config.yaml
num_hidden_layers: 8
intermediate_size: 2048
parallel_block: false
init_std_qkv: 0.0177
init_std_o: 0.0177
optimizer: "muon_variant"
schedule: "cos"
final_lr_fraction: 0.03
doc_mask: true
dataset: "wikipedia_en"
MLP neurons of a small language model. Each row is named by its layer, matrix (down: output weights) and neuron, and shows model dimensions 341-511. Each number is 128 + 32 x the weight over its row's rms, rounded and kept within 0 to 255. Numbers have three digits each. A neuron's up and down rows have the sign that makes its largest values positive.
A block is one neuron, or neurons of one layer that tend to fire together. Before each block is what it responds to, as a language model described it from the Wikipedia text at the highest values.

Middle or final syllables of Chinese and other foreign personal names (Y-un, Gu-ang-yi, Zhe-ng), and past participles or verbs after was or a subject that lead into by or an object (replaced, defeated, followed).
L5.down2007:182123123146086041177136079127089151142120101143121142186093153144105056119138105136145130126167146116156120138112113094077162123176093041162115125130096062169080094181101170115087128134147147109159123156117123119073118170148163116144124074114134119145100208135133176103137222048082165149179116100116131146140107191075140132159153126142190150090106157147074154117136170183161089122128151159162125060131088192104170082096158156126131107145080137125092174156099101146102165101133100139138099121140128106181091135156

Nouns naming a person's kin or role, often completing a split word, e.g. cousin, son, wife, singer, lecturer, explorer, candidate.
L5.down1391:171144115109165061142193105201189200178149105169124096083136121090135115096121095136122101121075190127135117091170145117082182120132149154109127144079157120179095131124107089087106127136111099168172128139082100180117137186043046121158132134137144089153146086093123100129108189103144154155182085125091168103122190160148117104129151114125143181077118092172122135119128156157126117091097180139101077079173119145137111202135122114145175166124100151124141082123100134085080141089130088089112113094163145076126128167119

Nouns for family members, relations and life events (mother, wife, daughter, born, personal life), usually after his/her in biographies or plot summaries.
L4.down249:102081159061109159116136167108133107165173176160127157131150071094118101103117086164094083126053149133136122111075180089135172122151142114090128150129181122134090159123120117160053187083131142127154121159130137107122119168110085177143141130168098060177075131110143098134178148099101171173124111101114107038124092182127048138181149098122122144101148178133146127154138203091161146133146084149185124134176208099143185141166135189124125122169101171182087123166142170054098086183164125134090166137158085147138116126097
L4.down669:145091148146165060125158148115143139163106166232123112148168126063140141144144158162084156137080135186178091147170168053110125166082196116132111139053158096158143089094101097126103096142099078195110134153129081142134086176169118110118128154132166092150159058118100160101165184117171095077152138156145155117108148152127128089160139125109157133082168121125162111140133143125138166123118138099150147104187156093184146141194112122121114072136203152130158125156103149136132123106153090102132128140128200084133117172068
L4.down1124:143110148148147113159157167103159155133178165149179125161079132030101160133143085151098130115101121086178070102143165155118141183123101166121151121121117118129120143091094072181157116113135120117132096154127110163102146113136138100132093108202082192150168124167087113177126108184116137124114177126169154215100174153147111100133104200134104072087135119103160155114109129116114098202081135145080099117131182119073129116111183183102145031117167101117119124136142169177112143111129138144150174097156160166130101158146
L4.down1526:118122149186122124076139123134162158125129149122137082122148154077143135079067159147099176134120114111096143169143130122122094127160057126158112154165156079112127088142155162112103066104116114160152121128135149148074163161092145129126130173154113112121182118164142175170135146133106155142077086117155149197121135152109084121133114099130172126040141162140133141115116156122190160229147156180059123145141083184126092112186092156102108179093129109155113108139158174168142079078216138180091157089151128077098155103170

Fires on short structural tokens that close or delimit notation: unit abbreviations after numbers, URL slashes, IPA slashes and brackets, opening quotes before titles, goal-minute marks, such as km, cm, kg, /, ", '.
L5.down1824:174155123133078088123056139153145119175133114106062179140127143113148120133111084109103115116175148132164127186096095108120100077149091094182139110168105125109165168194183147189100124098116151167091100112071114073114055202122135158138144131161140140100143116172202123141190126132099119162121122081084137103156096115122141141147121092159094103099169171114143075131157202094099113132156174095172155112081082188109138154112049178164144148125105119165123131100156074156153165077098134108146139150162132135066127178101

Tokens just before a person's role, title or award category in bios, infoboxes and results tables: "Occupation:", "Professor of", "Award for Best", "Minister of", rank cells.
L2.down278:103141135148116142169108141099125162117193137108100120146142201096114125074106105134132117105117123155115181144131141086139119168161132111118066099116106129089157148138205080111169159177151142154139123116079125186119084082119146147138091153140082096158160117120226132126136128161100131100173105092127111167134139124113112098076148114116113120190158149103187095104135104068118124110124156179187139080119103132112132089044072084121096123189107071154163098146088092096143121143153188097140119160194174142113125141125
L2.down1235:134164086204090135134118101177137094183174106108072160155114195126167113074099164113050099128101156089120122109116071061079068203117121101111138153118146149083083177130196064126077107108088174128121164083089115166106113061160154094122121118150116098161165110153120128101099179096137182141128122116119119130089118131067120075100105100178116168120109149091134160184116137141118196117090120181151044122098090119118111153156134110192102207130127126122126120128168134147157175136137131132148102113178117121170107153142
L2.down1498:150165127124118132164149106160180139123154143100163101076154159119162113176045093095128123141079157129104097127120114131143087178048121155144094153123093032090146194138091074159120116158145069142095101161104117175115128160166066113128134144151133169190159146139141115099038093149120159068161091152164095147074099123106173102130134151154129092162136102130090158115195136129149100135222130162139082120106141173078105151188123114134165144189116214076214123136154155128140144145138119147075072153145065109116137112107
L2.down1741:105129175122126128132156127157083051114099163098129199087130114109069088095065117079098162165138153196207163088090149111154137160084084077176140123115130094148157208141163110159107168095064094153137167131161138111129157132101125181116082109169076079094144112135215099203089169161099158130123114117152141108110074127081085146211135195172129110143091155143136075130121166177126178133172170075102166115190089116131128136121151102161124143211094187157108103149143132124126109137074088093164113106112181117126082088100

First word of multiword titles and institution names, usually a scope adjective (state chair, International Olympic, World Series, Royal Air Force); also pipes and headers opening table cells.
L5.down1805:140082159104136102116125149083142158122123131158188145107143111127149135141120147137100147125132145137060163219177115146098129163176168133149139154110127162077060112118174173130111124160131118146102124108121121127166094119097164098136146151169121127158130204189117116154118132164127082140096111171142121126069104071071140163158091189125151102084162150135174082154123093159142150122170150165179130055092117163184086159135121108132171116141088198147093091146108169136103114130140116122182116080107165091092107098097

Mid-word pieces inside romanized Chinese names and places (Y-ing, Gu-ang-zhou, Chen Y-un), plus opening quote marks before titles.
L4.down125:156117095168116108145177161105145161099147077069108167179180133122114110174122109117141063118120131185164140134111103170097182133152164096148123128147082133185084138132155106157055077104112124146123147180159121137109185174181121169166160133130079150153148127098103119156177136076105195141170060098094142140082085139135081097098084170139156113148165160152143094124153136176108157135092127081141123182098165140135160137180110140164082109084117120148082148148113207148121125140147046181140196130156120084097147093126
L4.down389:111142139117138067121162172114101138162120096217066178131164114134117193101167085096078110118124138139121161114114127097114216146074111108149150158149190109121165170160093124141140145149161095086108152141140090125099136136073134130149130129138084147124086095088063156141083163081125127105205121134133184162175158145176133127165082060189160134134092136136095157143111182072124104088160134145107107149163119135094145130082215113088077183141127091144099182139147145125106124096109148149130130198094126096184107122089
L4.down1781:145098152108137137158041170132074161070124144204106112124139191105162071100139173071115155121149123102097147079189148128129123109139124120114041147128106154170142131108167144177138149096075083189096116095158142098095132143121136117121089114099140119112132135112202147117139100123144089124122107104077212119123133076139163121100180099084122104136129147116099137136124116166096113107086142110113124076091096102161124164153095106123181138173155101156099173143169106102119116090112119090162151132090114147133081102110
L4.down2020:126106138070108110108136097129133105124105133079112108102169129124125170157102057107104097105127128147100093116127058154125142070107100156112091141097146104094169067166103135174059129124140134107164118170129139086141075163093131142124116119100133154113139051114138070121094137102112185176082189135170119181083109130129163141123099154097105127115150151129124121157158100207156133032169100082091084121177160170186147105155133140130133139152110159067080096139122074087138149121101147084141097157059122124113170136154

Fires on "in"/"of" after degree, prize or professor and on first word-pieces of field or activity names, such as degree in, chem(istry), Phys(ics).
L5.down1155:078081091124141173124105084151138150106065105100133135168121177164150123148167115118090113102143119079171146103097090101138143094141138149102133169111085081191143131144144085151161105143177068146135146115181109118132112149062178077109145140090081156177159184121067080114160134146065105172067131135121139146101110135097179179131142159088126123091076112107155121137132191128099105112079140128102142138085139138049110129119188116137205136152123116092124129103088137118122179131113114132162184110096159148139063101103

Mostly "World" and nationality or region adjectives opening proper names, e.g. World Championships, World War II, American Culture, Scottish Kings, Indian Ocean.
L2.down26:141171150108160107164133126103119103148121167115130150125126082112132120107102119154037151133098150132105141127162116090147113080144150088115139184087162177127166170091110113110149121153108068142049080125077138138132114082108058114145114102120159085125118087163135112159146142120109220173110112137145149117109079167133124143148156189079125159125135132120154108115113137133176097144162115176134179109196132130132128105169191120166098118126054165151093192084173120133173098081151123141148112107137218166109139130107
L2.down250:135074157124099162121120166114142147115150122182144164078125156108127136126160121092062219110175161102153138115114200193136094200168127091138132136125141146123135115152143109152145084142132164129074134145118128086188107159089139142151124133076133102146093114160157098198096125083090202128164117093137093118096141228123124078162153123129135121133089106109138128143121164121097153189145134162102111144142117170133144127092078171131100101063093117134118141088106118145136122095128150103132152138182179166128101103172
L2.down1052:184176132165176099130131139093117116165108127151160150051169140072128119109130117138092108164143177154138099117147133121166149077113158190106123084156134124112080089155130085097077136166134150117133059149113109123088133135128089133122097168185104130190144126151139124045178145093105086172084130112108125119138158160106140142174114111033125152126155138098161111164138213120170095181135071133154122171168064119144114118110141132168156177077163157115104110091122146096091141139153101119123181143067104148062062081066
L2.down1852:172090171140098117132077147087104129117146135159137164109161131081168124101142089100083086137183111150126089151082152149108083167091078104087117152122163181070111072126167131093148159150150178154131154064071158083106130111110184129121140124056114181116155085110106170103194120109071132131173099183046142161112116095158088147172162125119100139095146165095190169123099113124125123147163117135133147109098069097177144174171099120124131073087139138152132111101156153186102114120136092156138123057085131200094135146140

Word pieces inside names and rare words, especially syllables of romanized Chinese names (Jiang T-ing-xi, Liaon-ing), plus bits like ro in Croatian, aphrodisiac.
L2.down651:123106116118142156057128162122163117116154155113136146145122145093128206119178134123092089139122133100125150110099079170117136148139178113125166220120084148165119173152168094153150087180103121147147121135123102085096141118122119119128153160160100181150136142057112150043147198081177171060116096096186114145140091072129140113107091134152169100116126119167150161144101159159094101116137136122126092130131144121103125146140141102109143149123078155125046151102086103122124134186080128185108153096123133135173168114153
L2.down1368:136133141145133098081117106152172149103128107132096167158138121175131144161087136157124122120109091163143122150095134100134133146146100051149126160120123103137117087158120169173109139080106067120088145159128077119116129143149133094154131115140082121109109187167151139153148148097160097116095104134098105079134106117146145128117152122194134147132050115178100174060065141119165151114118131102145135149140105126120202126099153092082129100077173114180128137078075150169145110150173114072187152121088123109091141101129
L2.down1740:111124072147158094109180175128102191156157101134129083129147122142157162161118116165059090160152131160113155086117094154178118137094070065185129129112178093128138140098128131123117092099123147135154171134131134107098169144074132163138134092110111096088118148188107071120100098120158145080104110169163109158145101091143103091174084126063105139155146123209165135126099176149115143152067190135100128114145128139121107189157094091115194061102081119137118158109090078167178139108092076139195102171157134112112107171109
L2.down1976:153152143124142109139141127142105121142126145134137177104113096169119118059138119157141135104126139152126063118146167098095115130108107148191148121219135150135128099106121117090068106109144137056134102106157076132096168120054165118131112123117118072148133112143151104183167121134152090118134152162108117105145141233119120130180177159163174139183139107136134122104103131145126129135059188140117170129155156162110178145108115142135124118116070135032140124129139096130084154143106141146096171141213092121026184110151

Opening word-pieces of words split into several tokens, strongest for repl (replace, replacement) and ele (eleven), also batt, sy, Dr, part.
L2.down627:131143098059086141179144143095079159166052139059145139099162072112115174210092136110115147121129129153152045119177125085192127082094155105097137111133123059118175145172155124126187104151140141146184135143102120169110159126137118135141161077191065158154146104118133071174140167159125134095121128147160118153118131165163048146131103135160131133117182147098195098117133113117163136140147091120076116107151154161115128171137098161145179101103183116131137149102130111116139146113125106102113092181159070154144176145112
L2.down849:068116143120117114095151185138125133143136075150064065127124126099136111134139125138064191068132081087172149130121113155153110117129129159123085119150148214142149200088063211086157110108086081135137119143125147080117110132162124147142125150157091110065106135146147112158147140088079148129117150123136114109145100139093125145099167121120095165151131104139129141232147172150161092173132082142128072105152077194102100169095175159115078155110177056113122170164138117134158144113106094180211145108131116108095129095099
L2.down1650:103135142066122133145118114160134139180168110112093099144129114157122135168146090125104216152175054086122171131103145089145134057112145098146153148072098144084184150116188191150158154107157138144144107157075162140103141143120087170139083153140158146135123144158111155180132122152161128128098123086136159185125128142110191129110113191158168146111130180133118145159163079089093110151150155143145125108195133188162144129121127132117125095114175126089186066148102145139140110122118163098157124169100149082105117139125
L2.down1710:151131137143133163102129110145117075142120141084084052108114097094135121097101092170129112168115145140088102103150140099083123128153093141079171154153108115151161165140162129139161132146178110123155173125132133097168143166132110110166140167103131099183123121148141138125092153172194142169105119074129145150117115144125103085106115083074093124152117061096204130151131177137058144195142121129098116070115090196141122168111155123188114167110126134101134110163166128129140128102102072084174149129138169114255132166098

Mainly the word-initial piece inter/Inter (interchange, interval, interface); also opening parentheses, year stems like 201/198, and line breaks in lists.
L5.down1229:099100124092147085121122143145110116087149116197139161101089114203084045159114082108108109156102096114121113104174119109151112120120119107117132176130101118133183122130121137121124125130114150171187160119088200050134144075132113156082128177148089127107129108095132169171113134143104115138119205129087094134125100162118127204151122155071107119122151178102095080170130061113123097127132176119123100150131162176157210128130165117137145139087162081035133101098159042183084132093112144170149127151225137143119146117134

Lone capital-letter tokens inside names and acronyms, such as middle initials (William E., C.J.), acronym letters (HGSE, FSIF), and split surname starts.
L5.down99:118134130148144140060151123128106091157108109163165090096112140147150119125089115097070137125133185117079126166132100148166151137088138149129077124174081096125173131136108081133115139159107104117194086146190139152093121138137154082165120128115105100132164124113181076125123144169159075113089115091094171160176110156106118100149093100196135091205087106087134072152090080145148132130061080149124105094112159108144128166137101095140079184116088079100132187180113133122187122128157167126047107112195159125125119112079

Mostly "in" after degree or award names, introducing the subject, as in bachelor's degree in, Nobel Prize in; weaker hits on "of" and "as" in set phrases and mid-word pieces.
L4.down106:150098128187148133128150036132116107081104123138098166099080148097123110064163146143197113135139089082120096132140128147096112110127130129135119149126134174137092126130170126151144181115154119085123163100124113125114055053094166087111126151121113123077084097142127112106112127177106134137098132115117118138089091107120106151119128092119108143131054105134180180124079191140154132138093076077138088080184124131147131173130137193140134142130139149158140116144154127180085115120139175105123143113142138141163125116133
L4.down130:148140136159162084123120113120119125072138090130133162161127172115129210158145116136093155081199106122176121184153063137145127102121139168146146080122149080178091160190147154114101159113080166159153123118076115160104141123114125107189096099169057130102107161104181139116161108114099150152087119170112170151116100130107099125147134149099161126146092139119121130074162145170074168137163155062132145144122104118073085128100115132146139123121125034064158152113123123068143112152080138134145146180176109128210149123133
L4.down655:086136114122185146129143130114088102166083139097119109184094127094171158148124126116155147195136099158160084085118155119149083170098182084149121124158141127123092126119113072071124120172080106112112156071170093072092136147104188073191108076168105131117146117107094131121127132114072121194124176104117128113116091081170112119113119092152127121145130159077066135044137131173114148105105132102092071146128113207152133156089116161106103113140169159102116108166142084164150150076135132147079160127140130110155094158106
L4.down783:116198115153125099093165145125119116149139070133100158123094163139106200180104063088123119137129166051106143127121141172112099180114125162126106194146163172159157175141093174073161107166120118089146148115182169123140113135201108142119140133073136132130056126151116105097099124133175128155129155195034136154172089142127143079105155144085138101127133136147026164186163119125123134124176094162113155111111163111107124162161130147146123101098136070092102169095122140078105153179192084118153176114114151126123147094149

Non-initial capital letters inside all-caps abbreviations and call signs, such as the K in WKKB, E in CBE, S in NWS; rarely other tokens.
L4.down55:144174160079099146088141117136148164155099118149149118124119182149142205145157157128121127092132134154118142154135182166126170068115191142086123098159118158193109128117148176136081158163134079133143126088186113111145111165163156123128109170117107134120139117166102189178138119096136085126130064126100105128120109125165144098129134142158082127149099118234157164130157155104139121158124136074148111140130085158131115148161107127139094145103074112075128155118118131141150104159164136165062144078125127123118132130147
L4.down1728:124102164173098128146116114067191159062146156087127148121073049155117156158111149104153135147196130208132084134113123096096073104072145108163145152154149125153114082113145178219068116144117111175148167117117197192172146159151112149143136099161104122128170103121160051087025106180124163100136117143104121086111084146104118181175118125175121144190058150150180179167106130124058081140068149145115122108128103126082155124118098114123156157099165142131091114152078118119096083168081116098171173094138166131129138103127
L4.down1843:078149081106185059145147186120105126037104091106135097150110189139092142145137131128089092121111146071151122179141112117179117122170149116195118120105158109196106123118164097095114126142072203125190105136132205118079140144154129110141104090161081088120107144167096112194129127131133119116120107081116185139118139113149143125155138129139104127164137159131164121173134072112116052100119086155096122185110085105118156120095122170142130178126148107121181148129118162164185156161163142157066168062122093138119125120138
L4.down1915:196127162106118176166128132129129168143134122103135134117115165057128122122145085045092122133138144134093132123105136106094156067102217170154149124100243114136154143172125100122126117080096145169141137118100114095111137066117128155072165148152087162121109106139127147165185088123131141145181170108103136076209143159090141160170142132164163089101146118147129119144142142142095165147117172116152164105132093203129097162114139165170126114115111183154117097158052122136115101137105120157141167142121126086092183140145

Mostly the ^{ superscript after km or cm in area and volume units (km², cm³) and the "omet" piece of kilometers; weaker on en dashes in year ranges and other mid-word fragments.
L4.down21:148125137124087114176158107184118140109183081157114092157141159079143174181160113129129110189139086128130094121161127139140176130096109155087097125173155142152087101140100111099128156069113148167137151115157131125113191103127110146077118104140123156135175108108169161194070140151098147088114201117105144154156134136188117068108156101108118129090124122162095081146117174176178159183152096096175133104102092139134069158124123133085143124143095148157071174120092117061131150138151141102146100050124159110102143150171
L4.down1059:139078060130097148103117182124136187113159135133097147116142116059109174131111083143164150098153118105129056154127121118129113131131164120116157117150159152149102133123076151136148126093174122138122125138101105083136094151119124119102172164116120126111072100111175104137099170108192144124168181142105149163136164194117176122181153165117136134151141090164131101136077148122105119196123154170157144129166154105159106181119088153198187174126141115185062134090133140158141114111101132155141145124124166120155154129081
L4.down1547:142150119088121126159145123153085178187121110121131112121164146127130136183196104154154073115082183083129111113126109125130086070114097089137151120152120163160131128088070127143108112098134128155160157146128101123155178115086155168125140122159130115093108140168142148158171118147090162151139107135113089101189152108155091150088080096157157138124077116115094079180081133086115114162136095151073125142115076101119106130105138137144078078142080162166120156087095129103089117164132104093066163120131117118094158124192
L4.down1839:147185066151154073147119097165143143103128130134143163097138126120096087132123157204121056105138129130107141157101125142116191132166132124114141124122192152149151177132117157069124155143140114183119105140092132169148161139116161145144143139130181089067162094096139162142145163151099120101146073150141066113100152103172138140094106132131152161109175082139139120101135123147180144163144082078105134083160166117098074120174128142187174080125160120133111119165110109119115098142115121130108118138176104190144117153143

Short vowel or syllable pieces inside a word, right after its first few letters, often in names or lists, e.g. be-a-ver, Le-o, Ch-o-ose.
L4.down263:186138131099099134101189134104113160113095156136182128106098170104154146136135154147133126169132123143106140164123185147151108121173116108126089147133079135164122097133144101135098109176141076107114028097176079106158172142113128093123111138148099154144098122172113149114167135108085116095174136163096169135103083105119162126078114098167131129188095117099101161109148107098148150108086100120099093148112110129110068107106105134109122143132131099134151145122142126185159156145183107165154159113129126166120138082107
L4.down362:141095105100081148094126129136146152188127119124155185159121078145143131151131122098097120195129096125122117128126107104115127155122092135169126155173175109151074117111182083136134161163149138139175097084175110054192182164105062141167149188137091180098144131148117080088145124075058092149150132137114174114109102103180069130088170077157151163167144135152157163095101134119150209156154147096147104094102151110103146144076152161148089139186122133144074093115148131128153129109094128121120106112119058089152159132071
L4.down856:166078089126159068127116139182144142124147077120102126118166144096102170148121177134152186140152131125163142117175136129138094130149132098121096118125135105127162156107095128136084122183162106209103116171082138081115124138158127175135154103126144096190148175171150116109121125132142117061162072156155168107140095110088171113146118103096123121149165129099064095189118091162056164161127132131172113117093132153087109097071128158093075149128129120103111120123125066147087143118126072127178134079151186161113082153151
L4.down1017:117195170141100106150181136106114087133130121148165149191149132137119166138162120084121139153134107167152112123144158139093109120123081158112204149127138117144111142123096104183156142089119139201123149063081123165048139103150091136116115098170152097152105118103167126186139152170143149094171110146174128122135123139133108100098102169115130102070158087222112131145127129192154132146124148111149066157126136123099110120163123164173141099131139136097124129101159111120130106131075184148125164110184097128117113133103

Tokens in sports results and career summaries, mainly Quarter before -finals and draw after a score, plus scattered word-initial pieces like post, pre, build.
L2.down421:146147125144150149096121006167139155171152143136165147142089138152135100109133112119139127125145114099152185176165120126117097134085119201105116167105125148169115102135126105097045113133086097103146094117080158073163144106120160163164112157126079152110149108120114141139105186137112062083202152127161087115155101098133160132077098139149123141170078147106144161114124086148107100118125130193137103104116162114167123122116143103113121116221188151071120131134126150097083175108169120104155163170078151138160116154142
L2.down1272:225107225087092163154069131158068120111130156140173139169054161091076095116119099209138149125109187095124061065122085169131129124118116126148098147078130134129197119134122161102127161155095089150184142134140132127059116111143153132141103109193095145058186082150174135149201087158054152068159148123118130122127105098145133088132156160100193099210137076105147154183176089139101153094088097098189183151114054133118170128147134120105160174150151112075110116126172043090102113082090146100131149108089106162142128083152
L2.down1759:190127095141108122170152094112118222160158109146109147121084116168085103093102095153138116096178129072102151163074121115130207158156153136132118073127119124201109134076103104138084129123168109127127123104079149113121164126106103120073131150099158124139104151124140118082151139179076087188086144110182141148140080130102105155150092071185179167154158140102081089134130120121148164121076126192138108118103118124170114123115186095136102119139104162092130164088118091153110103119078099129132103122129125088075136094132
L2.down1840:093116132159094133104111076108146072092156109145123169093106123138088083188111103131133150129122076107138137138071136097119132146130139151123122187108118099135122107165096135186072128085128105114200150115093147048145142184123185166139081094071127148168091141124117114079160197126125067065115127156193153125148053220202135093116099108120114099055099106133158102143138124159126083171119141122160144118164165130156156111183097105149104126189120102183134165097119133167060103114131111185114129122190184108134091118085

Unit symbols and their parts after numbers in infobox stats, such as km, mi, the ^{ in km^{2}, and en dashes in year ranges like 1950–51.
L2.down665:182180121192178098143180123122118145120128087134119101095077083103122124060127135154095131086129157104124098171135114170110097169175090176130139099123145109161128165134143153075058112123147114124154121174164116180120140076129117109162129117134115126162138187115082083172129068105114104084091165143139135196088123175161129098124109111174079154141141119119125098125129151184145102175087114119097080100085147108152099156084188178162120136150089111047112164115073087106129215141178079118135165155107157104066134121131
L2.down983:118097137137105110154142145085139134116157158155065197129108136081121104116137161182177093119156072116126163126160035161143076158156132159122134155078117144186087191109093110111119124113095107146160125159084173117119089145114161127082098115090128158155181159175163059132104084146060105082163100081141104131154140177135081140141110124183124163127119104117091086113139166140095139126178110153135146100118142081135133154121161153132062147134165117116105117116104116095102112154097158131085178194120119108115077095165
L2.down1401:129127144140115090172101107136093131119157107057126176136138110122107119120115116166092119151134114114100141193156142056108115127148118142140177149212160116116153155122083120094148109114127140111133147166087137140076110065101152127070156163121081197165099124087123078132119176142120200080114135101151105140185174141091084107118133144086154102124124150125104099183108166115121128105103104157111103079126135107097173156077113191120185159111081159139076151111120134085101125120128092167155086117103078139114133147120
L2.down1612:101136121142090101125136118089140113150100130126101129091118054098194154107181153123126129107167123113120122125128117162108106126123154130109103116083148115110087130140081126145087130095128075129102091154128079138205130166152172111154147096107147116149138154052094183152139153150150158088132105132080105099197138078104150157080097124176103113128104160147088129126121166167093160079159123168136052129191105151122153110085128098086086099148051132179162150145153135103081107108097129114114129089052144162110173094105

Partial-word pieces inside longer words, like Slov(enia), Qu-art-et, spe(akers), stre(ets), gu-it-ars, plus part before of.
L5.down126:108122090182119139096138144146084103101154120135105089103115109147120101102139168066147119121112187103081173071083164145141099109093125143124092108122157135119110135149094125203108156156169170196109118183158130169115159110047077141118164122076123113178203147083141149124156163157131130142101202120140139154167107158105106121172151167139165150118156136125108131126084124137120092100128101142134140131098122129112168159117151165154153128154117122104157112198103141159120194147177117139116092154187112190126128111163

Diffuse: opening pieces of split words (comp, trad, st, micro), call-sign or initial letters (WK-K-B, C.J., D.C.), and month names after day numbers.
L2.down286:061133100160175096134098052118112090124111139115101129148112045094107120148095125150096060105154159200113141095128111106158108068097098125119105095050113099104165093151053166214150089159143144163127170127123174111164083097091167133116159130111094094067147158193105135140107102152168073057135096171173104186110149112188089107123088100114084206181135151148114136152114153099099155137118089143104116087153175109170087135114140079120150121165179113090047110116107135132124098111134154125175185139141131145109164133066
L2.down480:166070160183055199148062132113120179144160103075162116116085124162138117149101141093111203146149168157132162144076143159127108168149137167138151123114194061089161075133169134144113175108109111130148100100163168144149118123112150129133125108101162159144123145137095170110142140171123092086140068096147048052159111188107118149169123181156156085128138135135089151123104155103141184145152183135096145103165101122127130090114086106152105115164121147119121160141157095057130094143105118150117091137133135146149139092141
L2.down1062:147071129097115131141085145073153171106071131116143138136125130105130113130123146173062143097153128166114090135121085165155115091010146147145117179098072157136155100140159134143110162126111158123130079142123067124165110129069111128126110115138104152123123150062074158080134060111112164200074076117134092148198136163142089059136125129161127092123133129116099154148137086094067133088135141147096096135156136139150135097138125109129191116089185132158094147091097188099149070148115055160144123144089143098134134128157
L2.down1518:139115153138173142085173133141154161103199138092102125126142112113166140067183152107082165115182165160117113181116113112153178146128128135173095104136135087162132056142151141123155107117096069139126113146121094123082146118114149114093105131109153100109156129071117162104161199127106102140086065100131133178168123151079141086185096145139194150142110078130118138147093192116125164141139117076093148177156164126181115086094100170170153153123127100145125136130141153146185111095108092108116108117113138154106126143137

Tokens in biographical Wikipedia text: section-heading pieces (Coaching career, Biography==), the title "=" opening a new article, and kinship nouns like father, family, sister.
L2.down302:107167197137151052100089162159056145094142230127111118115125111095176159130085073077077140106102116106148105095120165176119179185154083145110146101154175130143127155155136116125113136143134159129154129147094208103095146098175127125206141084187122140111104115128151119132119184141149198135102077129124151154128116098088136151103105138074115093131102118105117163150155139115116122099085165125101101127142151120244098095155153158117068095164141112170150214095137125159098126135159102096140140104105118146118121218150
L2.down1411:092086110133150093110108114138108111148149091083139135124166130161141134121112194088220152167141098094081166174121119103135114131151128091129110070162165136128132078101124120120143173097159153189117121113160111084123038127103074095064114086132143088144170179138116166153191113124115078121133053162134110149106138174075167083117126130101189103177144111128108137124100125179149137114151150116118122104174149170131093135091135081179165021112108160115075120110141112115082117127108187108062086089192054158102147101103
L2.down1526:134126124108135207076135173129116129135096114174099062165079181150130128097142152100107178127118141190121115130119113120114156119102157137154191130167123112144193109097143072149118147149099157150157154130152087173086140114088179172099116113175129139156123104141122149118153126146092115124143162129150104084123095122088107106093054124101133105160087162161149141087124128158104166158141145154091105178127171149094128157156102152084190110113131150103144121131095076119077167096105088133189121164099145087113100095070
L2.down1628:143087120099116126085114120100160101184131055136147158085124053158155114134109122154115134181154196142209107138110155126143072146151118102142106139132165142134154132073149064176135168087134177157128112146149123097091082156095132122109154192104155093127112142115140166128162100063153120121141147140099094103135098135136095069143103143193094122105154163125137098127121160128114130081173112115106171135182191094227196134154129176123087148142134145140091097162091136204126143102104120108146127129156149167124103166108